config.toml
hidden_size = 224
vocab_size = 694
norm_place = "pre"
rope_fraction = 1.0
qk_norm = false
parallel_block = false
extras = ["capped logits"]
init = "trunc"
init_std_qkv = 0.0844
init_std_o = 0.0
init_std_down = 0.0
beta1 = 0.95
lr_head = 0.00547
schedule = "wsd"
batch_tokens = 65536
MLP neurons of a small language model. Each row is named by its layer, matrix (gate and up: input weights) and neuron, and shows model dimensions 32-223. Each number is 128 + 32 x the weight over its row's rms, rounded and kept within 0 to 255. Numbers have three digits each. A neuron's up and down rows have the sign that makes its largest values positive.
After each neuron's rows, "fires after" lists the tokens most often just before its 100 highest values on Wikipedia text that the model never trained on.

L7.gate57:096139099121117154113106182151148095214131106164153080166106144175169144129108130133087100157113130176092085125103159192133180108131125070134176165164156132103107130124162163110106121127080126110073142098109148102159129123113112124100147041084146121167080167187143091131192155147195102081128144153166146118152113171124071123144116111158088116117175150114112127131112087086143105149148135115189110133168143085104133126153088120141172185145126130093149075047154133127131053128118090115096115133117127169103157121096196150145141129193141158144155100151154120210103172160087070073
L7.up57:082138112155096150155101148097112144122138171142111089132134135166178166085160159178154139124106118111150147136121138149112100081126225151129119106161127145104145101101035066142159148114085146123081125146075116100101160074174127144173082172163132119163123143144122136098098184150171134123086119110158126095073142159084095158089174113115093133181133081061121117154101104082123126162149111159146118215157128170111127177123127134159157127086145120046117076145057088075132171093178158102094111139144111167076099107158124073111128134115166171119117130216126129177168112168138092135
fires after: " b", " B", "b", " al", "B", " app"

L7.gate366:122154132147105120137215154166118098157112098136109095189141137145123178106142100147086115162112102147207094099129080137165109109166125139110098156107106066176091133122111130172114107150140116143103108164135122119155097095175143172118192113107183157195034062082082112095133072115077051135105125119132112157119109159189046108123092118132153129130077115088177138129108125102097135148114180086119157119126117189087082129124096116123039113135107149146129154125139101120091118108145147088120209092128075133130131125140141104105123089151111148144093127102159122126137184105099074138
L7.up366:136090046124090092124130159127152072096094139122159114132140079080071177065139169116115164116129097073155113099190096165093104104171170113123175103137126148135167140169108091147127142139218166136094132117094146143168134104154160150153067127174156119161125126169106191133116162181178101117134181121131123159145084089158108105109119133060137136145128085104129134111198107190143075144134144166157179134095114083151086132109129147188173140165132083118171097112110103076159168185184139164133084129167135118099134073104127135108166101159116136131089122087112153018177140080113142137
fires after: " se", " A", " s", " B", "uc", " a"

L2.gate211:138123059129135163114142134125110080127103153161132080185119134111106134133116096094097107104187135095165173183115124107102181167117067146118132164092125143101114126181118121171105105100053184148123158053110121100128148161143166121103103184149128138146169095188155202186090107091192074098143134131132102143129106143117107126099146160174166166124160150115150100093139109094106194097092148165169120109131114099115109066119111113137182115133089100172126154115146085119153148141141107152113139079095095125188098074110097115128068086124120131110173100091093106064082168173120123128
L2.up211:145114079092164100106143117155167084136147182127097114128128150143130089182085154156072195127117129173122154178151188151096056153173127138107113081159119069124120098108122173187117156060085148124074108114146073195150093150148102098128153180125108103143119117144171130130133092126138109084134174126118160133099114142149102199127162194128110138113095143091145135116157094131145163147111121090092192139054148173101127123115168099120125113165185159081073099138114165150128167130146106096125153096070159147122094138164130149093167133063155077116186174127148168121157158118138115160
fires after: " ", "s", "=="

L5.gate78:131140104096148194145106184160168145170079130106057129091105124149172097131095114110096089076090103135173139106129092126122115138129175107185149098148109118114139078202096116131116154120124091080150158147146190140096169127155133146125107185134140149090159191159139057139121113168178127120189146147143109123191113083045115110094113066136148130069119167146091100120127115185142115179103193185137113064160111166195144117129090149129145116113097162083130117104144075108159133141122154118095174081121154119140129132145154160185179052148129112118135202121169102069173144169149154111
L5.up78:165160168086084107086109097152079155121119133108103195134150074179077110132102141016155103097115058131187107048130095075160124106111133172078146138148099121169130137117115081110134119146118158160144159122125152110086139125150188135177159143116138125157159106104106108102162142136079063093140142104167109123174079150120140126076134127126104075143108086135089140119121103148162173080137138225119146091140121118106139178153123105124179131160094168152148208159154111138129125130138108132125171110132123065106124175112161154155174152079197073186096090123113140116146155149091155126
fires after: " c", " E", " C", " e", "c", ".\n\n"

L5.gate366:051074083165147145152185114147152163167125119157114140103142149120200098131121117108081128157107130157137094183137209085157122056165089165113187078088180104086164131113102141156124052121147097090087093155128132138116078112113124071085098144151135160118146146122049167103127155159124170140133142131121115173067161118106151154136116136125093103133104160149137085159097141181132122142088115094113095123137123057153138075133147152200146078188127096133106138134100162148147105094153085142081196150126125104072112106191126151087150206124142066126113176137169111136140197185148165113
L5.up366:135065106094101131102062227178127147121105104094162099123110116138109156160157163114136151123159106138170121138112144145148088170056134092064142183156133181122146118121084157203143102144095112115130104104153114074134149118150113088110108156149170168170168139154074145117077118078139057138130154105173083200115094145131089118063092137133153181148108084142145171192162126119118117100109105084116186169102166125141063105105191157099152152118146088164196156159115136134142123164135130108068124136118151130125094121073187116080147182081162161108108119114144148133085125147106078171
fires after: " m", "er", "g", "b", "m", "em"

L5.gate225:184067149100171078088151146157123099160126146132104119127058103145120158114150108145103128092082120132139086117108102136132230140179146168136140187133088114117114160137173133178096170126106117118109154206102157151149089088096138163094111132094196140066123108084122107156171131113098073143160146148055151105134134126153101079067137202182105097166099118115153076080174173111092135093070142124101148113096135101134144158153184119087119125152134116074167137154077123116173167198116151136096153168165076129143095134121095161130090088185118118100159059108124184173097191159127159147
L5.up225:128095094052105158113177125147103141130098130098138118126123158170116095161108129102141163155113188096171169135090099175130137100122192149122148103192148097124187077094085162142214124055076124128122109125121070120163112103072075105150105111129125122173106147121114194138158094126115096127084065138111134191122158120116135136145142156146148087179038090113109142144171135143120155124136175100072131105209138075090097151076129114144148138132099182105166128115120134117185069168159111156153128115099141100177171129107135101163099149186101107153135097143182120138168183110071170161
fires after: " ", " s", "v", " se", " w", "t"

L7.gate375:055128103114183153146129099133128158106137100181151085133163095116159148111107140141092119136138094086098107170173116122126089099089095145155112121144103093081116124137122069077137143189118102094154130112119104137083088067095147077097136131103106094129191089094174142160116150101150138117183108204133123087136094140183125132164145152150162114142113113180088059151134155117097159155107078123141124082098063079140088116138097160108179095155188131138168125094096100087185166125163152147126156170133142170162118162151118086124132121130116081166109089084170093069088082189116129168
L7.up375:142131142134159093148147139095157122096159143163149076133134091171127076130127126158131144133217125132141055136066104172125173143157097103110086150176093124126151116167056157124115145140134161058091212166178085139091106168087133155125154194113100174135079149136205145168119106107067130089142097125141192136103128137150163167169115102133143120132100126144164095109084140105128091113136120161158133142103067097106147086187164104105175110172106125095054074133151113139115170075101112076187131150098069139128096147112214084123082087135175137122186092095095119100098116110162115076
fires after: " ", "–", "ac"

L6.gate408:168182139150133126156084144123089151135157164139152162089131151126150098144161117131136129085152196127130096117077120147203138093117111120169108173159093133139163124101150159179120144128165088117144168113119151058171117127144150131120123153136062097107148099110149116094102177150141132125151098155134103137095163074146184137189177088153130105153137171209116132081135146058114135125177143103144145175118119155119156108084208090155115160125134143168121125097031089135139101085153154091142137110150159112179097138120050096146140140121123102091106096119194098157144179135192056167
L6.up408:135095115073097168140191098115159198156152100171101097083070184090087128201105107108162076123168126115138119084141087145051129076115108094128093108134121143186138162162131144108087125078107117134149136104047095088093124089153158156063146117137114134074144131105145123159128122114166118125051154110100145134075120157162152147131174117126124147120081145111085155141094110062137135214140155143122133101087165129114102151102087134145129200163148147080142145091122150150124115093124078126127150145158104133117120160179125172137149175134158151173137132114127148135086148168118072134
fires after: "c", " l", "ar"

L6.gate45:139144109109138053154107160121159113139117181146102151154170155096133181104169065146072109161094121128136113132121168146122188110103135134121074141058142078152082102154107110099122114155107145081084146115141135176120088187111124131112130155106137078128125090132106160085107144150097133178143088138107188138090068109068181173155149088168142150166084104156111119209103088125157178105128204092091060136114167223131068109135067159119070170114115159131150154144091115139137157092140106124129119137113140084113165164122108147103103156121167162106132127158140057146164135117152125158
L6.up45:109143071122147158170131159134117095093045117124140120170125111165137175075051141103161191123168122125121103185094130122096115140134139111115148148140155145111173137160134177101092081107170102144120140156122100138098123161130106141115159093097145096100173112112175140101185088137143092175128150124099082091108169143170067115151128146212094109151077102102168164062155136129077142087102129121092097141108136095092123121117086151126157183128126105086155106146144060167093118157196129074177093134101118081061062099142098119125155127152105120142136127140175132071106174070099172122
fires after: " N", " New", " U", " P", " L", " F"

L6.gate388:130131142065119110159175104160122121117053071112080171186118089116169146108074154135153137121161138185138078142139124152138140106153144070138156143140138110118150057098152133156130157084094133102160144089098106131157128158132136138139161074154100167150146088116144118132146144146152133104121115132190113089125120153150135115128161174147133164128161164190112119080111173147082066158195167104135178171125123126150152190136118173168095170140134139077116127089155178127188122114125139151126129140131117149093119092064142217119165149125131133149133121168215120176071151107104071110
L6.up388:136136140105112130182140084135112140161124173142191160165097124221097097138085109142159132132111134173154111107114100118118098136112084088146142146081114120130093122163116153096123132098136096119137106093178185185131124171118123120098109099193155147082190126122090159088133126095103062118093164103075144142108118110102108164096174141132126111099145140103108125169100163111167150093068119149070129143095119103117097142144121107145164065090104084073172188056136145187070163117139121118123086154066067152072087147145127107129159123195145158131168199162131112144188175047158143147
fires after: "==", " f", "\n\n", "uring", " of", " c"

L5.gate119:093150117143074144138149147119073127136122115137140090097066140102202123150158082136170142105115147135149110116169141136085142180101117149102166165116144127155142153153097139133082159114071114117121100171144145125099102109168067140110165149128122056118181142133092149166138140144148103076146106167110095166140137141125120161176082108075137110119133118220148205154115128072130126075136138127077156160152170131074088166127128078137150059133144168086145167103124106152128127153140149087165153155147111117077110128150116109084089105114121169047126114201126160103138160199126096070
L5.up119:113127121161080139159128114084111129130152140121091105114082164103161159203165075145137085102160130097176123154061150138117162124110143115116166115142113166114165135121091064142160132105132134126140153182078152180091119090091120149067131103101085124110068163158142091173116137181129140099137081142135153161116042166108101069130109098094084081190097076145117210099150154141119116169156116105122123170190131187121079149154147163106130147133126120159138159147053110139162109120174137148078193117200195085143162119088152168100110192149145191162139184136144105121106112169119125097
fires after: " ", " s", " al", " b", "es", " S"

L5.gate380:184074111100092108148194079079177102084103154119108130116146115135183169184112106125152114079171160131107120115127069168098219156124150088091133107120162106081107189075108133129165121094152162159135122149112148098133083117102114091143151077111118121101169107121163087130131110148152128173126138111168100054157142134148146085125129186196065150131114113107147132141089065078108065093099093128127135086165162189144081178149112102110117160114086122070125118152136123105104161114133091115068204137077164120095088094140133156143173110118130122140071136132159149122168167156067138099
L5.up380:088119099195124158134160132149142133154167160134127115090118173127123148123137098096142124091193152130093169132148054160146135096108106174125146167136100104139076092160154124162079092136138168137130068083163173124127116178105188073135151134160101108115172138118110098127143126154085131146117113109106099130143099087091107165111089100104149128107180154148092146079177109125086140061109083172116114130092094167079118190097076092113132143089152145059139113183092120131128201093128104174091115119102135093141127069184138217074146164160112136114146128157158119126141156174098131192
fires after: " J", "u", " A", " F", " S", " D"

L2.gate241:189110113084135166125136154129114045129083072126128130134093105096113140130123127137180108142129096121141138103133137119161083137115141066100112146128147127190128137173103109164141128094164124074182096044150117105087111127102145130115124160126159154093150127105132060157095104143195115081160177121121158152090093107133078115178124086165116114102107148156093139153146137164053181081089173130137138120123167128076145087177125082094142131126058158166146131118122127178135156180063143129152142116190113123122113138054152153187133094091162047204102087095152093083130139096123111110
L2.up241:129172118138181109112104129088119195155146093188110165157128073124039044129151092087122110151119139081175160069116168166091088120143137103101139066169113148154156141131102132055118203074109130153088130110171169149120142084178096057161148160117168115202124149109122117143151120149200145103144094154119193124120105115068134100113137113134121147122140111103106110133131115148094178194180172117100149174145163107090108145050173092120137151119113167158131139061107123098153137109070145084131114123126098132115189141123129155112159151126176142066193151184163058103123096166186128149
fires after: " s", "ec", " p", " G", "f"

L6.gate269:108165193090161136128126178096176117107140097117153084147100162078136056135053148107150137105134127128137185112088122128115063182117123094158119153092132128172102135124182142144186098119162072175124119134171080168119124107118119078106175124161067181096118077156114103157142150134105047099137096121127154161143062149125070184120121111131102074117127161136124092106160149165158114068132154126158198099151079134121143098170128123156091110127084151113146152139106197132133095146118073118159128107141176096117133159080116131139162151154172108173085094109127142080145113102098092170
L6.up269:168108142109186150115145101142156139133041088143095100151093118115112109096071077179123140162135156136098093157091124106168175118167092146112116169065136114119147164167134098122125126119162090134092145123204082188041143104149139137111145123093146162135123094181132137146186097174119130118106133147177110101173132106115094163161198130130072098168115119142161150173146104130104060190113161104079158144093128161113163194206102059133136174126083131098074165125136134106135103106109100092073143105095141115147158162078133164131179169117121138095164187131086150092179131151184114097
fires after: "pp", "ang", "a", "ub", "ut", "b"

L7.gate140:138075149118132186185075132181130104157100119141149150118143151106171100091139076093165061164145139153088124179142097092111025162098076122126095076125112099093155155146144176114163106151113120169142149198119109139121136165157147110104080110050091091127125161100135150113113163166135164146107080146121146163122112147129186149079112148105129167120104111108102110151093104128105050159096122184093120114128153117165124063077084129135072114100155122167102179140066113152056135157062088156124155175184136128107110134127075091116136169077154117143118164123143163183191163100123129188
L7.up140:102179114078127157111134144119103124152116136098110127071146208143132127083120127115095126079138133104143126121105111118166123072135136152117117104123085149093111128139058164109118092149148164111095118107121131117149149126127078123121113107126175154138220169143114131140163080120132173171070093059101084158146152145121154112106107146132090160138039109090113151130176215070150162135065156083176170172150148108111158038070130067137180163168154104116154155172113102134148105144114065176159174096102106079084087128131183092127140156142077161131098087083171128133090137160152088138
fires after: "em", " pro", " re", "g", " de", "d"

L6.gate3:153118109093104090118099098092104126130130140128169127134120116159149136093135122081044157116108095073139131158165112180106175117146169144140095129092130161161116147193186164138104150139125134122141148174112165102175119182095159097094058096075101110076130115144112173106169127125111093156090076078081101141150118103102160094152102111129139162133110162107212124150089129189166145111118130075155101133158143126174157131121136165119125158064107112135118103127082095136145165164157110197203100101139118095134125151075129112032091117103087154125077088184166139103123159113166167127
L6.up3:144065138139087105142176064083126118122117110147145096135153079167099154079098144139161125184149153117151137090087150152128088132118073135195087136100117190111094097174142131182144103173126165043104157164094167158107108133117125130087125157127129155094147131108128148194114074105140161072173128146076090172115074137159152099113144056131146117102168144127123085071088135191114126086115159148120154179151144159190168136114176169092163179132078205086144145162086109129093101163148164112135136111100159089070093145133092140097142110132110157144152060172140086091115165157102166096
fires after: " W", " N", " E", " L", " pro", " M"

L6.gate166:158148108125151169131096170121160078088133118133125118097140080061127108169115097097151159101173137106195083102161085102156095089099153149065113094123157122143110096146132118178124064110140112164072131134096039083194125130096139135138113078177145076100111054104118113110129095126116192163135116180140118186108092086089133154164096165168126167170141120140095083093131153106095133113140143136089111191091140184114181158112120150165123120096130126168160100162146159122079097133126110152163171129113146037112162155079118106122113153134098106117134152073132181172096178163159139150
L6.up166:114158089065086156134186160053166156093123149134131136158165164121134106103099201077118085129120118134131157138097116137112092193099183149105124173088132172134144091183061152178081100156130102167131207145172141107098123116168140122113086156089108146107180096154111165119085151164115152102132174138127100122152181172139130162110147134141145103148113103116172140090057155146122148089183087179092133138091184116129112100095089120132153127113158102114132136142072218145124147054113084132137160196103060160128123128137162122118207139213130151119149138132098127121077099114159144122
fires after: " l", "al", " on", "e", "ent", "ial"

L6.gate314:119154118170094162166093164158092087197124156139110139157161102168143106084180156160144147102132152091135147099114140093090090103141095090137096097147072154123118135091129160122120163091163067163125085125147151179067170126121129102174173187090118095117125202133141078096100118121122126087145187160158163157134164145147107127130128098135117163134112157134049169167130123124093180141133153064067159142158093140147162182112167142187143128080140144131122111166063096154094128141107107118150164169122148114185082136127117175121047148087119128080138096113084069073213104098163107085
L6.up314:144133131098154116147091123085145147146109080158147089084168095116084114104154161132098095157142116178127126108059075108175121106110108143065116161176156117140150089149114132133069156154144143102082144131182079104167109148135114141090133139133119136099073145151162101101108082114076138125062122063173075098163138127171127158094180178150120141138146133102091160111098131144115119200128186123158144091197133154100160118119072099137129156201170156176184152078112140143124188132187108088118172152131123083122125092114085164171117123159106154108152115157107069108086103141161121123
fires after: " p", "s", "c", "es", "t", "v"

L5.gate148:055124119080067132121185089096197129161123101109148122186157083170122141115112079074092157075124114077105113171092096086177189180127081111132057155115148107143096114127153162146094103138110097097115128105112158087134148095171106112126101112156137110140132111096137070204111114127194137149094149129095176123146169149113181075161111168130085105156105109074138102114145099167080157097127074137140112143140099168132122163082064101097120138157098087151142065159133137157132130086109079155189163116137158053147141067128117178137124143119077160159106158122169087149152106129078122168
L5.up148:170075115119144125153118119137133127172164154127120174134136067073154132090150113083169170122109107062129123086065154084029200164170130096111132200157109147176130130109153109123137174130155141190165121059120108129138108091130159168129155088085088121092135112118089121112162144078112103118121101136113140209094106149118138151144137168161148122123205143064111144141121171068161093120143150154145121121107105123104107113126129146128152128150149119176122076107088116117201127175182090149160129111101149104120139067147071115091109136103122171151200100168104153086134139164169143177
fires after: " T", "c", " V", " S", "3", " F"

L6.gate352:119074128132134089164131076065168138144142102146182118156116085143160061139076126128143130166145136134074114153188114139092178100119072118161131123137101072107164106160139111124126107178138137096120167144182152156093137123110153137102085093071110060143152077048123090137163181067149159054118104108115134080051172133141085113153118133140142123137154130122115104141084135157127089133162047161181110176118085132117141146146139106155143155117118117122125117115098116124084171150142168126091151087137139178178109089065109141153151156141139103167135103143149144148155126136136123108
L6.up352:206130131107142083112087111079110108126093154134062138197096187121100095089162127117104088126152106102147098131156109125174098138089101116177104132122141135154138120191115086118134122120056114095134116147147119120100175123050157145104081202101162154174086183096154141099066121070114137099178170164128159160145103139105148070141131107090081143119122116142136168064176120132139132133126123176161153153137135184081180089100170158142160148117119154147168092107133174090098132193150101144132112128145107119150136117100126147122147109159180155182199094169135078165156152120098109118
fires after: " ", "ro", "rit", "t", "|---|---", "ep"

L5.gate142:087163110119145148122054100120184078125177150104122132063121068133111195121099153133120051158122097141148180160163101094155135114101098137096171165119146134102146114097177186067180087118107072130191098167161163083151168106138166121091136185172133092140153158073098142126157116120194082143123131143187129144189093165178134139174157115116139108086175110161099105126164111133104165164133127170097152188099144127107131095120105154091109143157107143164140124156134094084145213142123090125141110148100130106130099109186066144083154098153154124163157097155090140155096172085103101149
L5.up142:084145143138094127080150103109129115132106148155075116176123112095139137151086179199112119081173084123145074117153150129132081119149126136128140147134089189168111203142140087196088092124166116146145134099124184178165136100073155077142140110141143170121129153069107114166193123181151134107112124149089172126140087137103107162177160090102117223176084144096155111105119099149090157111088196122102114118134125110152148153060152146138160146119097192113168106120111112129108106105170152081134172071159184136180189132157111132105129126159091105062082127149096117074121095203122210176
fires after: " A", "al", " v", "a", " Al", " in"

L5.gate175:081154144146138168147172104103148076101068166074117183110149107142121112182103166147104162133131124185128148124143132124143111149125132166136182128141045113157077147127198117146131106067127099142161151150169108125149155112136123134135175108101158154052106156144158099190090099135143107083108126149174156152088106162108144125137154089143081109177151137161127166100179165086183188135129145103186110173159146174131084192192141171146153109156141178139107111117136092121120149131129084109172114114142152139072164160141044117113101151159143064151094149121040133122118126140124135145
L5.up175:126116135066172128157105118115177110079092157148160139155143101145106125090112040083150094120143134141143108097121104078063121170104099059063093134137079118118095122131131106091073151145124145151098132129081129135131102110156143068116140150108151135137107160138141090151137089142160095190145174134135151159100121167177188162125079176103057125096144138139135083182154112207200132135137133139167095064169095142134128139135124128124090153190183156167045160145152096156103107113079148174121084105112131131074131107113124163123164103148113152128126084125167175168115188093163059155
fires after: " re", " A", "th", " a", "ch"

L7.gate12:083119096134094185159135054145157156085128102128154114122123118101196115118073111140106151128148145149131117111152178094196183088157094137146163101122142121199147078129162138058107134112107171129093109120100146178128153171124069155146150153138116127213109128166081098155141100216129148120112144128053148085123133120142122164061127142147129193109194187143105127118155152148057155123114148112118212174128130105144168118130167174134133152150153152096117103088095135163149151101156137105074151172164148151132098144120128159182105126128105154156055171212161086062161112115127162036
L7.up12:103107079151141155076096128096176125132145126154069159124114080143121115110074125084126093121203078127091108059114152185151118145125102070110195169105068168172122109106119090089081083115103129183112170132170182152087132161131112084111156119146094140161089135114154090106116128170150071167148106113118103171135114178160160123150159227159063138166104113151117099125130135166181112093081100133139134102123105119111176186162113168065058106102099061143100133152122117142160110146122125148150084116089168111122128171075099079122108150065131083124183130111112109143151144124152119102
fires after: " c", " f", " C", "-", " b", " gr"

L6.gate148:120120140145128161082144141098164130083139128127088136141140144143155160122152165074163132167167183146121119102102180114136147104135132171101174147079105138148130119126147156084098138109077096158092122086159154060155160174198136119123122166203198139117195128111215146156137099136081172085145149095140127162117178099077100091173177152111105139122162103099086114122135129118118199101128129160143069123149124151092103127135167119137169112166121070133072106127171111138170075078147155095057092177112197136095110196145090116058123123172125149131146131108086171051089161159148132142
L6.up148:115114107137165101174071103105093121124073123106086120123101100148143166069099152135084096123099160141122150104134103116121139149095124175156085139172128092131123200147147123143106102127128117098141079098141126098103113083132122168171180098139071130192164116090126099161133160077136096103076193149097063132135088137140136127106124134108151101104131154145191103058191109154154146117116156154134158112132130185177185134089099112186083106145186130065157161135108117161107199118147151196081123115144037138178084127136117081104129118119072137129146154157121130200142104146178114115
fires after: " v", " gr", " a", "r", " A", " f"

L6.gate411:135152131114161069163119141115159117124113095170104126117143077179148109097093140106128110178110134134090128126128127087158098111114179158129104135097139136139127173097123151114134104179159128102178126035121119127184146100153131146138169161102172097160127159160140142109057092165071171125083150141154110152102137107095168135106119138156115169115159106117174142106175160151067163184098142165139143141069195108116123144181128151116109109125147082155156118079103110151177083137127086161116081180162144140135124118121116135119085150184092131179042084078147107153146197064086134115
L6.up411:145077091096113108122116117095159149107158128110116142082091131074143176094125165113119133118173104057138050113141078188095098128134124122089101120138142133086133165153103116097187160083099117163110084164150102152165116144139117182145089076120163119184196135057109198167167105150156111153134196163214123159110125116119195094111150130131193113112114154122191121117143079064118152124097133126122136151128168134107108149137130134128112173168144131101138107138121129095087139180197056118161096158130087138098122100098167165121103115123073154121131064152070132156198189113092114112
fires after: " b", " B", " P", " a", " G"

L6.gate244:146124142112137173140158170151127140108081096131155133153143150163128128129117114124135078150066072123151107124159071104134117097139140080044127129116164122171134148116164084098161138072140138102157122106153158133147176179155128132207070158108169127128087124141139137092117180116081095167163101108123148060148095097145119102078124127104174053092087159068149117128068074134103189102093119140124140124192128111166150160106118109111121089138134127141191159130076099129146092184134090091117162082099131113177152102140097140151038146161164110154111148153155061112113122155138219113
L6.up244:137098139183185139103164114153174145087082074130150189132145154164132118139087124133096109143159138105132153098118112132161102087123083117109140129167163129130107140070124097124165184102184102111104138069110188160179108123125128111155169095145132142100040150132114087097113164117103132119095168144075167117121117085112127148083116145129080155091097108065161134097061132113087125109085088115113158170162161140104162168099180077132167077100183115138174160095092093140155113130164078096130093134060139123162126149124147146171115078146165128167200149132105114117131132115122090194
fires after: " s", " sh", " p", " h", " w", " c"

L5.gate297:138169137133114151151150103144175137138142185071152133141139151143132116130099150169075155145145151135177141113090138123099150094123133168212142171135117096150100126156176149132130113211125105094095187120170148149129143056155149152139046104085126172156124094078116141092103152158116153186156138137121148084062105160091152183126159141153195140095134165124099127089132085103190191141173149089148107123126078154150134060183157066147146189123100113089165127169069103098105122101151158095128118132189127137172157105075165088061176117116112108162152083141134117155176155066113129169
L5.up297:100126113112137177137151110148138138158178076073089120125112092115140131182197133126132109090161125090124103192145079155160115115158141174133130137141088113169142192085132145099161173125168149149152149136120115146135123155162147153117112133069088136131155112130148156167070067044083078119119175106167149086096147124171157109130088168133187152134130136137159155092194109116183159141152129123117120176144117086100173132120054068139127135110182088092131133140139158087108098096096174161091121105167132104130111163079087140187126108141151105121182093046217183165048109119108128120
fires after: " l", " part", "un", " m", "in"

L7.gate253:137101087128182100097114151164081107091072191150146143142088158117182087193083091160114144079074149179135141109165118114114178165137157141116089105116099122131066118172116112122206080129083104088122136103101116148070139159120090156095130093161182083171110086112138159100129129166146089117128096119092115142095134195118097094111156153108118109096119124049157150148145122078102093158169112097132172184113172185121121131126129164115173171145121120170120109147094143144131097167133165119094151137094072155118133152109125127168174066111165159119125089085196131119085115108147142079
L7.up253:067148149118136073103192090121064142150124099119111120073124136144163103062141122185158166161122145151105104131144110116155113163127086084087104089111170070131150110130117090139191115106098116159125150131185101110153140107222136152109141140182077174109104105145107126148130107138131082176146115129141145203152154182074099099129116202141137139104127102152128080105156076175142089120172147106117188078154112102194093155107132132152130107183151123108136120087132144113156113078129097082157076123123149086190163087076142094166169148095074155137149140085121083053168116169096095137
fires after: " ", " t", "ult", " comp", " se"

L7.gate388:121112104093124109076122157109201182148125112109177139182178176090106129095082090146140182165058119151086108110103093150099112142123162163091126109104155140159126153137110165070148109165137188109111136177125104054073115115157129069178133138100116180123130104096118135134147100092118187157094124074098115052141140170107177146107076152093137163123061132149057137055122132082128107112106168133128077180193141112134108035178110156143128072178105132144129101127115098116107122149174123168133090088110125114133152165158121157098214148101149164167121124150113133161148118177101171171
L7.up388:124087082078137116151102128117108149117151135100118149127132228179105108117099092164098159108156168149119070115100134106134092113137145103129139094065136205130069101144069104168121135129108164151103148136122155180160144141099138120102106079093161145112151150148132151107091098111150062139143094197145081117110161139128129072089101079091133143125177147151200108113068154136142171076128196118121142149133187081137188042136114116098145170126166112157108164101122166187131116153130111173109152080117138140070155198125126134136097161122105144069109107093126237074112100116139155054
fires after: " d", "d", " l", "st", " re", "m"

L2.gate337:067146148130181190100139155162097076186170134134151123091106063170113148112088084174183175101093149149105081167066126039155126176122140067113071111133115118138118111124117109160132139120137107141158129157118127102148141132057157111141118172118125034124144164135111117108172120146155170125151150145152158087127106098082124136133147146107175132184147132110113101156076131160158154076121105110145149150108105091123149163133122152090121069160155159121142164094161138142145102133146107183147115142122159162167172151147161083067130122102133119178130125172093138097079123102045092197
L2.up337:126141098087133089126163172165106203116140143153170138085110106155090097135072135113108097131128113141118124156069089157083129102163148098104088115134187150171134112165171139094029064110158101113081140125094117150187055070116128074062135166046171148176082127058163118160162168135151182130134088115186108106134152139076112033131101083161095119134129155148125140109105154103156153099124095142099155166116126091159141113128141105151111136148105155132149114078183111160154055162102156179167090174165100151095088177151137128162138124126191147125143139133066158105136074149120109152
fires after: "20", "–", " "

L2.gate382:158099064098094121085119104146140146138123091124167129189139068127096114062120177115122093075101158098107094176147126122147130124113136101128102094091139094122149101096147132140126113100131127072147079096105132120103090146067106099096091118145148164180141116091159119068083162140130167138146117126180108106132132095153102132084063166108212076096115156103091095111108133095135104114105097148141146083156133121157161068134154104152092167148124120167088191101137221113126115145155144112204090128156094172127081171148106062132140082136162194085070137136157112125175112122155168105
L2.up382:046084091109078111126134142101156124121091152156106182109119076113092138088147151113106159185109159105189118101201134204088125093099151074154122137097076141120035111020123118133117094112150155149149122143104107113125118189091162159126198132137143132148098136126127115121099119180152151182142145102115165126110139104133152126115102068102159129137155109099192092146133114111123140103144181124142148154144137088145177128147174140103149151121101129070129119136140093097065114075175136147098055143139184179105127100158127095121127193150137144084148087140118133096123167100150150112
fires after: " the", " |", " an", " by", " The", ","

L2.gate286:116118089150160150185109097144116133123160089133154110162109108108123176130157148124101192143144143112102070170105149136145117160128054102150179199121213105114093167166109037147143085148127157116159080112152181169158139107123110068088098073110082148145144109105174172136082125179205141089129141147142093119132161143162117112122125161143167086105089079148102159060172130096102199164070101096071181140082114132122127190125131140151178138168111147133149072124172126191149163139176161145148112128149172161114132153115153119142100149130088131156192080143122152147086070127111163142
L2.up286:143114130129186175116143141100136148112145156137170121102123121125106110117139162066139148123199161151131143171146107171172111138167111142147123150157150101183151164184193131112120113138099091171148179098095117110147164147152144076135133159107142089124058108119056122091068128175112110093140121132074119142072155132113133088113089128075121129151105114188110107118167135145119108141098145183140129147156100125089132137131161139136091125088111113175137102104158125103071084127123103167118121187097171123164134186099158133101214058087122099143186199062203054076138154061153111149
fires after: ".\n\n", "==", "mer", " ", " is", "tern"